MLP neurons of a small language model. Each row is named by its layer, matrix (gate and up: input weights) and neuron, and shows model dimensions 352-415. Each number is 50 + 10 x the weight over its row's rms, rounded and kept within 0 to 99. A neuron's up and down rows have the sign that makes its largest values positive.
After each neuron's rows, "fires on" lists the tokens most often at its 100 highest values on Wikipedia text that the model never trained on. A number after a token or word is its count.

L3.gate50:41 48 62 62 58 54 46 49 46 55 42 56 55 53 45 47 46 43 52 78 31 44 40 71 57 57 63 47 62 53 70 48 43 48 45 45 58 58 56 60 42 53 53 56 48 42 45 55 54 44 42 36 56 67 51 53 50 61 49 56 45 29 40 41
L3.up50:36 58 44 57 48 59 54 61 64 72 39 53 67 54 50 53 44 43 66 62 42 49 44 51 44 44 59 55 58 61 77 36 56 52 43 30 48 57 69 60 38 60 56 62 56 41 40 56 42 53 47 44 58 68 49 58 46 54 54 51 36 44 42 62
fires on: "ing" 24, "s" 18, "ology" 13, "ming" 4

L3.gate723:66 53 48 55 48 44 43 72 54 42 55 52 58 46 42 72 49 44 49 59 46 59 59 56 38 46 65 51 63 46 48 38 43 27 53 49 58 55 40 53 20 34 41 48 31 35 50 65 56 52 48 53 54 63 50 62 45 51 53 26 38 32 62 68
L3.up723:43 44 61 50 35 57 57 39 55 48 61 37 45 42 55 46 52 56 60 38 42 48 44 52 37 44 40 34 54 49 45 41 57 56 57 42 57 40 28 60 37 63 49 44 43 44 57 50 45 66 50 47 51 53 60 44 40 37 45 40 44 45 50 66
fires on: " of" 21, " over" 12, "-" 10, " years" 10, " than" 7, "ly" 5

L3.gate781:46 60 28 60 48 33 51 32 52 58 55 58 61 36 60 56 56 45 54 58 46 56 46 61 44 41 51 49 34 63 66 37 57 49 32 50 54 62 49 58 66 41 70 43 49 52 67 48 55 53 44 63 58 51 75 49 53 49 49 65 41 51 53 39
L3.up781:58 38 78 57 52 67 72 43 61 61 45 45 36 47 40 67 58 54 49 48 47 57 40 41 39 67 36 36 54 70 52 52 61 51 56 26 48 46 55 51 51 47 56 63 52 63 47 51 45 68 43 45 70 51 58 51 54 42 42 41 55 52 49 35
fires on: "-" 80, "." 8, " player" 4

L3.gate934:51 40 54 52 65 43 37 60 54 52 48 43 44 66 57 48 58 49 64 67 65 33 53 31 51 44 36 59 37 50 34 50 31 48 58 63 35 40 58 43 56 56 47 41 48 50 45 55 53 49 37 71 66 40 37 60 24 44 48 54 55 50 35 25
L3.up934:53 43 47 48 38 48 36 45 53 37 30 39 36 56 51 50 51 56 44 57 60 43 51 53 55 39 48 46 48 53 39 55 47 57 55 44 40 31 62 53 58 51 53 44 49 57 54 69 57 53 46 47 47 48 65 49 37 47 60 43 59 40 51 49
fires on: "h" 15, "st" 15, " L" 10, "n" 7, "3" 7

L3.gate854:63 52 59 48 44 37 44 60 50 27 50 49 48 46 52 62 70 57 38 44 37 52 64 47 55 66 68 50 62 35 41 38 41 64 38 62 33 50 58 40 51 68 56 64 45 31 28 48 63 42 60 47 52 52 45 68 49 72 56 42 58 70 68 58
L3.up854:39 46 47 55 54 54 52 55 45 33 32 67 47 60 43 57 43 47 63 36 38 68 58 60 44 43 36 29 51 58 61 34 50 45 42 46 47 42 52 36 26 43 54 37 34 45 56 53 33 51 47 44 53 39 63 39 36 42 48 48 48 63 58 36
fires on: "." 15, " after" 9, "way" 8, " /" 7, "ne" 6, " before" 6

L3.gate1228:37 38 55 37 50 63 43 74 58 34 59 46 49 36 38 40 49 50 50 57 60 45 42 58 53 42 49 54 55 60 38 36 40 42 47 53 59 65 41 52 17 61 56 43 55 59 44 53 40 57 72 56 60 50 60 57 58 80 45 52 61 66 35 47
L3.up1228:60 58 44 59 54 43 42 28 49 71 50 40 41 45 49 63 32 33 45 54 56 54 77 60 57 66 40 44 42 56 39 53 37 58 50 59 59 68 50 50 50 60 55 46 48 38 45 47 54 42 40 51 60 60 28 49 58 42 52 46 64 50 25 52
fires on: " of" 70, ":" 8

L3.gate30:32 54 35 34 46 59 34 58 56 52 55 34 69 32 59 41 37 46 46 51 55 40 54 69 50 63 38 29 54 61 52 67 35 57 37 44 48 62 50 62 53 49 50 43 63 54 46 44 38 62 49 51 48 60 58 53 46 41 40 54 43 50 47 56
L3.up30:54 47 45 49 40 33 61 40 59 45 50 48 51 69 39 47 50 31 45 79 37 44 38 47 52 61 46 56 39 46 49 49 50 62 41 46 49 45 41 74 72 52 54 40 43 46 44 59 52 55 63 53 53 45 68 42 69 53 51 54 61 51 48 41
fires on: "," 50, "ir" 9, "ua" 7, " is" 6, " town" 4

L3.gate192:56 63 54 51 35 60 52 46 48 42 62 49 55 54 47 62 44 54 34 52 35 55 46 43 57 47 47 55 57 54 36 35 66 51 51 39 46 49 58 57 39 65 38 43 72 64 40 38 60 46 60 45 61 39 49 50 37 53 72 28 35 38 44 29
L3.up192:59 42 33 72 67 66 58 30 64 50 54 51 33 43 41 54 56 52 49 56 77 48 32 53 54 66 49 52 43 53 73 39 46 39 59 57 61 48 49 61 57 49 75 43 35 45 52 59 42 64 43 40 49 72 29 59 42 58 60 75 40 59 61 34
fires on: "." 75, " |" 20

L3.gate953:33 43 53 48 48 55 42 50 47 49 45 50 45 49 59 44 62 52 47 35 52 53 58 60 55 56 49 71 53 56 51 48 54 46 44 46 28 55 60 44 51 49 51 53 28 46 48 54 38 74 48 60 46 47 56 69 37 56 45 58 34 51 50 57
L3.up953:44 43 41 49 58 43 37 51 43 45 52 32 61 46 66 39 55 53 58 43 58 58 46 47 34 30 41 58 52 49 58 64 64 66 42 67 66 47 74 60 43 53 51 50 50 54 55 48 52 46 45 54 59 60 55 41 60 45 54 56 32 43 56 51
fires on: "in" 17, " in" 12, "ine" 10, " was" 9, " (" 9

L3.gate940:36 52 45 50 37 63 45 61 55 43 40 64 22 49 45 46 57 55 46 55 39 45 56 44 51 48 61 40 56 43 44 60 60 38 40 64 43 49 59 44 52 44 67 57 66 52 46 33 32 63 54 67 65 45 56 42 56 34 54 51 56 62 48 36
L3.up940:70 51 33 38 71 46 51 64 42 37 41 57 58 43 56 46 47 69 53 52 47 43 45 60 31 35 55 28 49 42 46 41 57 46 28 40 63 44 50 56 60 62 65 48 62 55 49 46 56 54 54 46 38 57 57 28 51 35 55 77 36 49 71 72
fires on: " |" 59, " and" 18, "," 14, "in" 4

L3.gate1301:58 48 46 50 46 42 43 54 57 55 49 44 60 33 55 51 60 38 52 64 56 50 76 50 58 50 49 32 53 44 40 64 54 56 66 54 35 63 45 54 54 62 63 54 40 52 62 60 53 61 46 70 39 52 74 43 48 45 42 36 50 65 47 32
L3.up1301:60 43 45 57 52 42 61 42 49 60 42 40 48 39 31 54 47 45 56 56 57 51 50 55 53 30 43 58 59 44 36 46 43 55 51 48 62 51 42 46 59 46 64 41 31 60 44 52 55 55 49 47 53 44 56 52 55 41 40 40 50 62 38 51
fires on: "s" 73, "in" 10, "al" 4

L3.gate289:66 43 52 52 36 49 67 59 44 63 68 58 24 57 52 58 64 61 48 37 42 50 52 40 62 43 43 54 51 50 46 55 43 49 48 62 43 53 55 36 44 40 46 51 50 41 50 55 56 57 44 36 51 48 54 39 46 54 52 49 64 65 44 61
L3.up289:46 56 36 30 41 47 52 40 48 47 62 52 33 47 58 45 57 45 48 49 48 50 54 36 52 38 42 46 63 46 35 37 38 48 35 68 38 61 56 35 52 38 66 44 50 45 44 40 55 52 33 45 39 52 56 52 38 55 51 29 44 63 57 53
fires on: " for" 29, " to" 13, " his" 8, " its" 5, " of" 5

L3.gate1333:41 52 45 60 59 42 39 54 55 40 37 49 40 45 59 53 44 24 40 47 50 51 47 66 45 47 48 66 53 53 62 46 78 57 44 50 49 60 49 50 43 49 38 58 34 41 43 31 59 43 54 57 48 49 36 58 54 44 60 44 70 58 37 41
L3.up1333:50 47 46 56 64 52 47 55 49 70 57 56 53 55 61 49 45 62 52 44 38 51 53 50 47 59 43 71 45 59 42 43 58 42 52 41 37 49 31 62 41 45 59 47 63 44 39 37 33 57 56 33 46 57 72 45 53 50 27 67 58 61 51 43
fires on: " of" 36, " |" 18, " became" 9, " to" 7, " as" 6

L3.gate688:54 49 44 78 46 32 64 61 27 62 57 52 43 50 54 56 58 53 47 57 62 56 70 71 44 46 51 54 58 45 42 37 50 61 42 57 45 49 43 37 62 64 58 43 52 53 60 35 61 49 37 58 55 42 51 58 53 65 62 58 39 47 58 44
L3.up688:59 44 48 50 56 44 43 54 74 43 55 55 57 53 46 49 49 45 47 67 39 42 48 60 60 40 43 51 28 61 58 40 44 53 34 46 50 55 48 56 62 52 41 42 56 66 34 58 54 64 58 38 51 44 67 54 27 43 52 43 42 48 38 38
fires on: "." 63, "–" 10, "t" 7, "s" 5

L3.gate710:51 77 26 59 48 38 32 57 46 28 47 52 47 52 56 63 54 34 60 58 50 42 60 55 50 54 41 46 42 54 48 56 52 50 44 46 43 48 44 56 34 56 60 45 37 58 50 50 45 51 58 63 58 38 41 31 57 39 51 73 57 45 47 47
L3.up710:46 39 52 57 67 44 42 52 44 49 46 50 52 55 47 50 54 49 56 64 47 53 53 47 51 48 51 37 48 40 51 63 52 51 42 55 72 41 39 53 52 53 62 28 46 58 37 80 36 43 54 47 53 48 59 55 52 63 33 44 59 65 47 53
fires on: "s" 97

L3.gate675:61 47 39 54 45 48 46 62 55 39 35 48 49 44 56 58 46 48 44 60 46 44 53 56 49 37 48 37 41 40 42 44 70 51 28 41 33 64 51 48 67 39 52 38 48 39 50 54 42 27 56 70 62 45 71 61 53 42 74 30 54 68 42 60
L3.up675:45 65 34 39 41 55 47 47 67 45 39 49 50 65 63 33 49 34 45 60 38 55 60 47 61 30 50 41 43 62 52 64 48 65 50 47 33 56 47 37 38 68 59 80 47 44 60 40 49 48 49 54 39 41 30 35 69 67 73 36 42 48 56 48
fires on: "-" 49, "," 22, " –" 7, "/" 6, ";" 6

L3.gate47:57 65 45 50 53 37 64 44 43 61 47 64 61 34 58 42 56 43 55 57 27 47 48 52 44 40 65 47 44 54 52 57 55 55 43 35 45 44 48 47 58 42 57 47 58 54 54 50 35 71 47 33 57 39 68 51 48 51 51 49 55 52 72 45
L3.up47:54 56 26 32 67 47 59 41 53 39 49 49 35 36 45 36 55 52 61 44 41 41 39 42 33 52 42 45 62 55 50 46 35 39 33 43 32 44 42 57 69 53 52 39 50 64 67 66 51 55 55 36 66 52 56 42 41 46 47 43 53 51 45 48
fires on: "," 23, ";" 20, " and" 7, " working" 6, "y" 6, "and" 5

L3.gate857:51 47 47 44 49 43 37 63 41 40 69 75 42 66 40 58 57 60 47 67 48 47 59 32 56 57 32 34 42 61 55 50 35 55 54 55 49 50 51 49 31 49 69 54 62 36 43 66 43 53 56 57 50 52 50 53 50 52 50 38 62 33 41 49
L3.up857:55 50 46 56 39 42 48 56 43 51 49 41 38 35 48 44 58 62 50 48 56 49 35 42 36 47 20 56 44 56 32 58 50 54 57 41 52 59 60 50 26 34 53 52 64 42 35 39 72 52 44 52 51 47 59 57 74 23 61 51 46 37 51 55
fires on: "-" 22, ":" 16, "ca" 6, "tra" 5, "ra" 5, "us" 5

L3.gate1178:65 70 54 56 52 50 37 30 48 50 45 62 55 57 38 51 31 52 37 47 40 47 47 30 51 54 60 34 47 56 57 50 46 37 54 54 52 51 69 56 32 39 48 69 52 53 52 34 57 58 34 37 54 50 54 67 43 48 56 55 61 48 47 59
L3.up1178:42 30 39 49 54 48 33 51 49 73 52 34 51 49 64 43 36 48 38 58 58 48 54 46 42 53 63 76 54 43 50 56 50 58 57 47 59 62 56 66 58 29 44 66 55 57 40 60 61 43 49 43 60 41 43 51 54 43 53 58 47 46 56 44
fires on: ":" 27, "ra" 8, "ley" 7, "ton" 7, "on" 5

L3.gate1152:49 60 35 53 54 37 47 52 55 53 45 35 55 39 49 54 58 45 55 72 43 65 71 50 25 44 57 32 45 44 55 47 52 44 50 55 38 59 58 64 65 49 47 53 51 47 52 58 61 40 44 62 43 39 40 42 68 56 52 44 32 53 51 48
L3.up1152:56 59 30 38 62 41 46 42 64 45 39 31 46 64 48 54 41 29 59 73 39 40 42 54 39 55 63 44 52 39 58 57 45 39 43 31 40 48 46 52 59 67 64 40 68 40 43 72 47 60 48 56 54 66 47 41 64 36 48 49 46 58 42 43
fires on: "s" 31, "d" 14, "f" 6, "ing" 4

L3.gate586:48 51 47 61 27 29 61 63 46 55 40 49 48 43 45 53 40 60 49 63 44 53 63 53 41 47 40 35 63 66 43 63 42 55 56 43 51 42 50 36 48 62 40 46 42 35 34 69 50 38 45 58 58 28 52 46 49 56 54 46 41 45 60 37
L3.up586:56 50 63 49 53 39 48 69 44 60 52 65 46 60 50 67 52 53 54 48 61 49 35 37 37 54 49 53 70 46 47 71 42 59 55 51 48 62 48 39 61 53 61 47 38 44 34 52 50 51 47 66 52 64 47 40 53 59 50 53 31 60 16 55
fires on: "s" 38, " members" 6, "es" 6, "ers" 6, " teams" 4, " characters" 4

L3.gate683:56 50 47 39 60 69 66 50 30 52 54 55 35 65 53 55 39 54 54 56 35 56 51 44 51 63 52 56 47 51 54 47 63 54 44 43 52 48 52 69 49 46 53 50 40 62 44 64 51 39 55 42 47 43 61 34 53 54 34 52 53 42 54 37
L3.up683:48 53 58 65 66 58 53 61 46 66 72 54 46 62 65 53 48 54 68 45 43 43 45 38 24 47 46 69 50 50 33 60 54 45 50 55 45 56 48 47 62 45 43 54 59 60 64 56 56 41 61 43 51 64 47 46 53 33 53 51 52 56 63 35
fires on: " and" 29, "," 12, " director" 6, "er" 5, " assistant" 5, " who" 5

L3.gate577:61 50 31 34 41 53 57 58 66 59 57 64 50 37 49 66 49 39 57 56 31 53 31 46 65 35 57 45 53 49 51 42 43 49 60 29 44 48 54 32 23 58 40 50 48 62 47 47 47 55 47 49 50 43 71 56 49 44 54 57 57 42 47 63
L3.up577:50 63 53 48 56 54 48 52 40 57 53 43 47 72 43 49 58 52 51 50 53 46 48 48 53 64 35 57 74 30 39 52 63 34 36 49 51 44 51 40 61 48 33 45 53 43 60 67 47 53 49 53 59 65 71 46 59 54 59 45 51 54 52 51
fires on: "w" 50, "an" 8, " Name" 4, "ge" 4

L3.gate1224:56 60 42 60 33 39 57 71 42 58 41 48 38 57 48 49 65 44 53 44 52 69 46 54 49 42 60 52 70 70 47 59 65 36 40 54 41 50 44 39 46 49 50 55 45 50 56 41 52 71 47 65 67 53 38 47 61 46 50 58 45 48 55 48
L3.up1224:50 45 38 41 24 38 63 44 51 41 25 34 50 39 44 24 61 42 50 49 58 38 58 49 38 40 53 33 44 39 56 54 56 60 47 52 47 62 66 46 44 32 38 52 35 44 42 62 70 46 46 56 47 31 39 44 47 45 36 42 41 44 28 49
fires on: "," 30, " of" 24, " in" 13, " at" 8, " with" 6, " from" 6

L3.gate177:33 49 45 58 55 35 43 56 54 56 58 44 64 41 52 50 61 49 34 27 52 42 34 47 56 65 48 56 63 67 49 58 42 65 59 55 52 53 51 59 57 52 49 48 49 32 49 43 47 52 61 52 52 56 51 59 60 42 66 44 51 51 39 61
L3.up177:46 63 69 67 47 57 51 54 31 42 48 40 58 41 57 58 59 41 46 57 56 57 34 37 52 51 47 45 39 44 62 61 47 61 43 45 47 49 57 45 54 54 51 55 56 57 58 60 63 65 67 50 69 55 61 39 38 64 50 56 62 20 34 40
fires on: "on" 18, " on" 11, " off" 9, " Tre" 9, "re" 6, " from" 5

L3.gate1015:45 57 46 50 46 46 59 48 46 67 49 66 55 32 77 38 47 37 55 43 51 49 38 31 61 52 38 52 42 38 47 46 49 58 42 30 59 47 64 62 40 56 46 43 33 52 59 42 46 49 56 68 58 45 49 57 54 47 54 55 47 42 54 61
L3.up1015:37 42 55 51 48 70 45 45 50 35 63 60 70 29 53 48 61 29 44 42 64 46 40 33 56 47 60 36 40 50 44 33 55 39 39 32 51 64 46 64 26 46 54 26 75 52 51 41 44 54 49 29 54 56 47 58 53 49 56 49 45 44 56 61
fires on: " to" 15, "ly" 12, " more" 9, " of" 8, " most" 6, "st" 4

L3.gate884:58 46 46 58 41 64 53 55 68 52 43 55 47 41 47 50 41 42 42 50 42 60 36 53 54 66 43 60 52 53 38 46 46 42 39 54 33 41 55 29 67 35 42 55 64 68 46 57 51 60 46 43 60 35 47 44 59 52 60 45 29 53 49 54
L3.up884:51 40 45 29 57 41 57 49 64 48 59 63 66 40 54 49 41 55 59 57 50 62 37 50 45 72 49 38 47 47 47 49 54 58 44 55 38 37 58 65 44 52 63 52 52 52 55 47 53 58 49 47 70 71 64 38 36 47 40 37 49 65 52 41
fires on: " |" 56, "|" 5, "2" 5

L3.gate501:40 62 41 36 44 40 47 53 46 48 54 43 45 54 59 59 33 67 39 61 29 46 42 40 46 62 24 54 58 50 59 51 59 46 38 41 35 44 65 42 49 46 29 39 53 50 45 53 51 64 42 60 55 44 57 39 46 36 44 42 54 50 39 55
L3.up501:74 33 51 49 58 33 41 45 35 36 37 22 55 48 43 50 52 54 45 64 59 39 41 47 41 66 56 67 62 32 62 48 48 38 43 40 54 33 31 19 57 47 37 45 47 57 30 51 40 52 48 47 39 52 36 52 29 63 50 49 66 63 53 43
fires on: "." 83, "," 9, ")." 4

L3.gate390:61 67 39 60 38 44 57 56 54 53 62 46 36 35 59 36 55 44 62 51 56 53 73 45 59 54 65 47 69 49 58 45 55 58 51 54 35 36 41 39 47 58 63 40 49 38 39 35 63 45 56 37 49 47 56 59 54 39 45 46 47 54 56 41
L3.up390:51 50 51 48 42 21 62 51 33 40 51 50 69 62 48 57 41 59 58 33 59 36 51 46 54 63 59 52 51 48 55 48 49 66 56 31 36 62 48 44 57 52 53 49 50 52 26 45 59 67 51 54 47 47 57 46 55 67 60 45 51 63 36 51
fires on: "al" 30, "s" 15, "il" 8, "er" 7, "gen" 5

L3.gate465:54 44 55 56 49 71 49 54 72 40 55 37 67 42 47 62 60 56 50 47 66 41 58 45 56 58 36 43 50 72 47 49 59 55 46 48 51 46 35 46 33 63 57 57 47 52 61 58 32 59 35 51 34 49 42 44 35 34 45 40 39 47 55 60
L3.up465:38 34 58 60 55 53 49 56 50 52 66 63 45 35 51 57 49 60 46 47 60 55 48 59 31 57 43 46 42 75 47 58 55 49 48 47 47 52 38 58 52 59 42 45 66 34 65 49 40 45 39 48 58 41 72 48 16 36 59 48 44 62 53 44
fires on: " |" 55, "|" 14, " name" 5, " Name" 4, " Title" 4, " Team" 4

L3.gate40:49 32 35 40 61 24 49 44 48 63 61 47 62 58 36 61 61 45 46 54 58 45 39 47 69 46 63 41 47 55 54 29 48 39 54 71 49 35 46 37 66 59 52 50 48 53 55 69 34 59 58 50 62 54 61 59 44 39 43 55 48 51 42 48
L3.up40:48 49 50 49 58 61 36 51 51 60 55 54 53 58 57 59 50 53 35 52 51 61 57 39 53 63 58 63 42 61 47 46 36 42 60 49 50 44 50 52 62 60 40 33 47 25 57 40 35 31 42 16 26 46 45 58 39 53 68 44 56 61 42 52
fires on: "l" 25, "n" 15, "t" 6, "h" 5, "V" 4

L3.gate636:59 37 62 38 48 49 47 58 62 59 62 48 55 60 47 53 31 55 45 58 52 44 40 60 54 46 49 49 33 34 52 39 36 51 47 61 46 53 66 57 67 32 54 54 34 53 45 39 54 66 59 37 71 54 69 45 53 42 56 54 64 59 42 43
L3.up636:44 54 58 43 52 45 52 47 52 38 65 46 33 42 59 46 37 50 49 49 34 39 50 67 51 59 54 43 57 46 65 45 43 34 69 50 54 55 42 54 47 48 58 73 42 42 52 52 34 45 47 43 41 54 46 64 58 36 59 52 49 35 76 49
fires on: " in" 54, "-" 9, " of" 8, " (" 5

L3.gate1343:46 57 58 44 57 49 53 36 63 64 46 50 43 52 52 48 45 40 45 63 69 33 58 56 57 37 28 46 51 47 57 66 45 53 47 50 38 43 33 55 41 49 63 56 43 30 36 58 44 57 50 57 63 52 44 44 72 56 69 53 57 28 59 55
L3.up1343:38 43 55 45 57 52 49 49 54 34 54 47 45 55 53 42 66 31 42 55 51 51 53 60 51 56 63 49 49 55 43 33 46 63 55 49 47 39 46 41 53 58 43 41 44 51 53 45 47 50 57 45 54 56 63 38 61 62 69 63 41 54 55 65
fires on: "," 79, " the" 9

L3.gate1104:47 56 39 67 47 61 63 55 48 46 54 52 41 48 51 37 49 47 57 40 57 37 51 43 79 55 52 56 62 66 46 35 37 54 57 48 41 65 47 48 44 46 28 41 43 46 45 54 51 41 58 32 56 30 41 41 49 50 44 57 49 56 60 50
L3.up1104:46 46 38 35 56 68 42 47 56 50 46 69 45 28 45 35 55 49 52 42 41 51 53 43 55 63 56 35 64 65 53 46 55 56 59 55 41 56 49 55 65 50 32 34 55 47 56 33 53 44 54 42 60 54 42 58 64 51 67 68 38 59 53 58
fires on: " of" 35, " by" 15, " under" 10, " to" 9, ":" 6

L3.gate407:32 63 52 42 58 49 44 53 44 48 36 46 62 39 61 39 51 55 34 55 41 53 54 54 46 46 53 43 51 67 59 53 70 59 46 53 72 48 39 52 68 57 57 58 42 65 40 47 55 50 65 55 51 65 54 50 57 45 54 64 67 53 50 59
L3.up407:55 37 28 44 38 43 59 40 62 47 75 19 47 54 48 69 36 47 49 64 46 41 45 50 62 45 66 44 59 48 49 46 41 51 48 55 46 41 49 19 65 36 32 48 66 57 43 41 66 50 48 51 47 64 45 41 43 69 56 67 52 46 46 41
fires on: " the" 19, "," 17, " and" 17, "." 9, "í" 4, "\n" 4

L3.gate321:63 42 46 58 41 39 61 49 52 44 47 61 68 60 61 48 45 66 44 56 48 48 44 51 50 45 53 53 36 65 44 54 35 42 56 55 61 31 26 52 61 52 57 47 61 36 44 36 36 35 51 43 63 58 52 68 53 41 59 54 62 45 52 42
L3.up321:51 43 52 48 52 31 48 36 62 47 63 61 58 64 42 41 40 42 54 52 61 27 69 41 36 43 45 57 36 47 56 56 51 59 44 46 61 57 60 43 55 58 43 52 37 54 37 53 48 51 39 52 59 38 33 34 60 52 47 50 53 56 48 61
fires on: " to" 35, " at" 6, " in" 5, " between" 4, "–" 4

L3.gate1316:64 47 43 44 38 71 62 48 70 46 52 54 51 40 55 40 40 46 41 30 62 65 47 63 60 54 54 25 47 42 24 48 55 46 59 47 54 49 49 55 62 64 60 42 60 55 48 57 54 54 25 68 60 62 50 46 57 42 56 59 41 45 52 72
L3.up1316:58 58 40 51 50 63 44 61 50 57 37 59 55 49 52 63 56 50 42 69 36 56 43 62 53 42 49 31 47 52 44 55 63 57 49 50 71 61 41 58 71 45 47 59 49 60 46 52 57 38 45 60 51 40 38 54 57 51 71 41 51 54 50 59
fires on: "," 55, ";" 17, " |" 11, "/" 6, " with" 4

L3.gate1201:54 44 61 53 36 33 70 57 54 45 32 45 42 56 55 45 53 43 51 68 45 51 56 60 58 31 61 62 51 33 42 43 49 36 52 43 30 55 72 40 53 48 47 35 37 62 39 44 52 27 35 79 58 64 53 56 43 50 59 54 48 57 51 47
L3.up1201:42 57 37 43 59 63 38 42 51 65 58 60 58 64 47 46 43 44 36 67 48 57 46 51 59 56 47 55 46 30 43 40 44 49 55 51 43 50 57 48 47 48 48 55 52 51 61 53 62 65 55 42 57 58 45 49 42 57 53 50 41 52 69 46
fires on: "-" 37, "0" 18, "'" 11, "1" 7, "2" 7, "s" 4

L3.gate137:50 51 49 59 46 48 49 47 47 62 55 36 54 52 45 42 69 52 66 55 63 56 70 53 45 45 51 49 44 36 58 43 57 58 45 50 54 67 52 37 34 48 58 39 50 60 56 44 52 54 18 42 37 49 65 58 39 66 51 59 52 41 52 25
L3.up137:39 47 52 59 45 43 49 46 50 50 56 63 61 50 42 43 42 59 57 42 51 56 53 51 70 57 51 50 52 52 58 36 49 62 22 59 65 50 50 62 45 54 61 35 63 68 61 48 34 56 53 52 51 50 48 56 40 71 44 49 39 39 63 53
fires on: "s" 25, " such" 25, "ological" 7

L3.gate951:53 52 44 48 69 47 51 45 51 66 36 38 55 53 45 42 57 56 53 64 64 65 55 52 33 50 48 44 51 50 56 39 45 49 45 44 41 51 63 63 52 54 66 37 57 59 47 34 51 52 34 54 39 54 61 58 58 31 26 45 56 34 47 64
L3.up951:52 69 31 61 57 43 38 57 52 66 43 66 54 32 64 71 54 66 53 51 58 48 45 75 27 38 52 57 52 53 43 47 31 50 31 41 57 51 61 49 41 37 63 42 56 34 62 46 47 48 33 56 68 42 55 43 39 51 25 41 47 36 38 71
fires on: "s" 32, "id" 13, "ing" 7, "c" 6, " His" 4

L3.gate101:51 36 47 50 63 54 53 75 47 42 42 39 49 37 59 63 48 54 51 36 41 41 55 41 37 45 52 53 26 49 55 32 63 67 54 46 49 45 50 51 64 71 62 57 33 60 62 55 55 35 45 60 40 48 52 53 55 40 39 41 43 63 49 45
L3.up101:40 59 51 62 41 56 37 32 53 47 31 39 45 58 41 41 55 56 62 49 63 51 62 58 58 40 55 48 67 67 32 56 42 55 39 60 60 37 53 62 58 39 42 27 56 64 65 62 45 71 55 41 48 47 33 37 50 42 42 68 83 48 58 54
fires on: "s" 25, " and" 24, " degree" 8, " to" 7, " before" 6, " at" 5

L3.gate990:54 32 37 42 55 33 57 62 80 40 53 57 44 57 55 44 48 52 45 45 61 48 43 52 48 57 41 53 44 51 47 59 40 46 30 48 62 45 59 47 82 42 44 55 50 40 47 32 48 49 48 48 52 40 51 52 29 54 57 50 55 59 46 51
L3.up990:49 49 55 46 54 53 59 69 59 54 48 69 51 46 36 39 34 44 39 43 34 58 64 46 56 67 42 51 48 61 55 66 55 29 50 41 42 33 49 58 45 42 54 48 80 45 51 46 58 40 57 55 49 66 61 79 59 52 61 50 62 39 40 33
fires on: "-" 40, " of" 15, " and" 12, "–" 10, " through" 6, " to" 4

L3.gate303:29 52 50 33 65 47 57 58 41 53 57 65 58 40 42 56 51 45 53 42 39 57 57 52 60 41 29 70 47 39 46 42 47 53 53 40 50 63 61 30 51 54 67 48 43 49 53 59 47 47 53 54 57 41 70 47 45 50 62 46 44 38 53 47
L3.up303:44 47 49 37 48 53 51 45 64 55 51 57 60 41 53 79 52 40 52 72 64 44 66 64 47 51 59 44 65 55 45 54 56 58 45 53 38 60 78 53 51 29 71 53 40 51 54 57 64 69 65 49 67 43 38 51 56 65 61 49 38 49 50 50
fires on: " of" 34, ":" 27, " |" 8, "1" 8, "2" 6

L3.gate459:37 65 48 43 41 38 66 63 47 50 67 61 33 53 65 46 46 45 49 39 54 51 42 61 45 53 54 70 39 49 53 59 53 59 50 59 49 55 51 47 72 61 51 51 49 63 52 54 61 44 57 37 39 54 50 41 65 56 62 38 43 51 46 41
L3.up459:35 52 43 73 49 49 62 53 57 49 59 71 43 47 43 48 56 41 47 44 53 49 56 59 49 47 73 43 38 50 38 37 38 41 38 59 56 48 75 51 61 50 50 45 64 73 58 40 64 69 55 48 37 53 51 47 48 36 36 41 41 58 49 46
fires on: "," 20, "." 19, "0" 16

L3.gate881:60 49 53 61 56 44 51 62 51 33 62 40 43 71 39 50 43 34 53 57 48 62 52 46 43 45 32 55 64 46 54 41 64 61 48 63 31 52 50 40 50 42 46 51 49 56 44 61 54 35 58 35 47 46 57 51 55 64 56 54 43 64 61 54
L3.up881:49 52 58 40 35 41 48 30 45 41 50 44 38 42 63 48 50 51 49 57 42 42 42 30 48 50 27 43 60 51 53 67 62 47 62 36 50 39 49 49 57 35 50 32 61 58 45 44 45 52 68 44 39 36 50 56 52 39 48 42 35 36 61 49
fires on: "p" 20, " p" 13, "sp" 10, "iv" 9, "rap" 6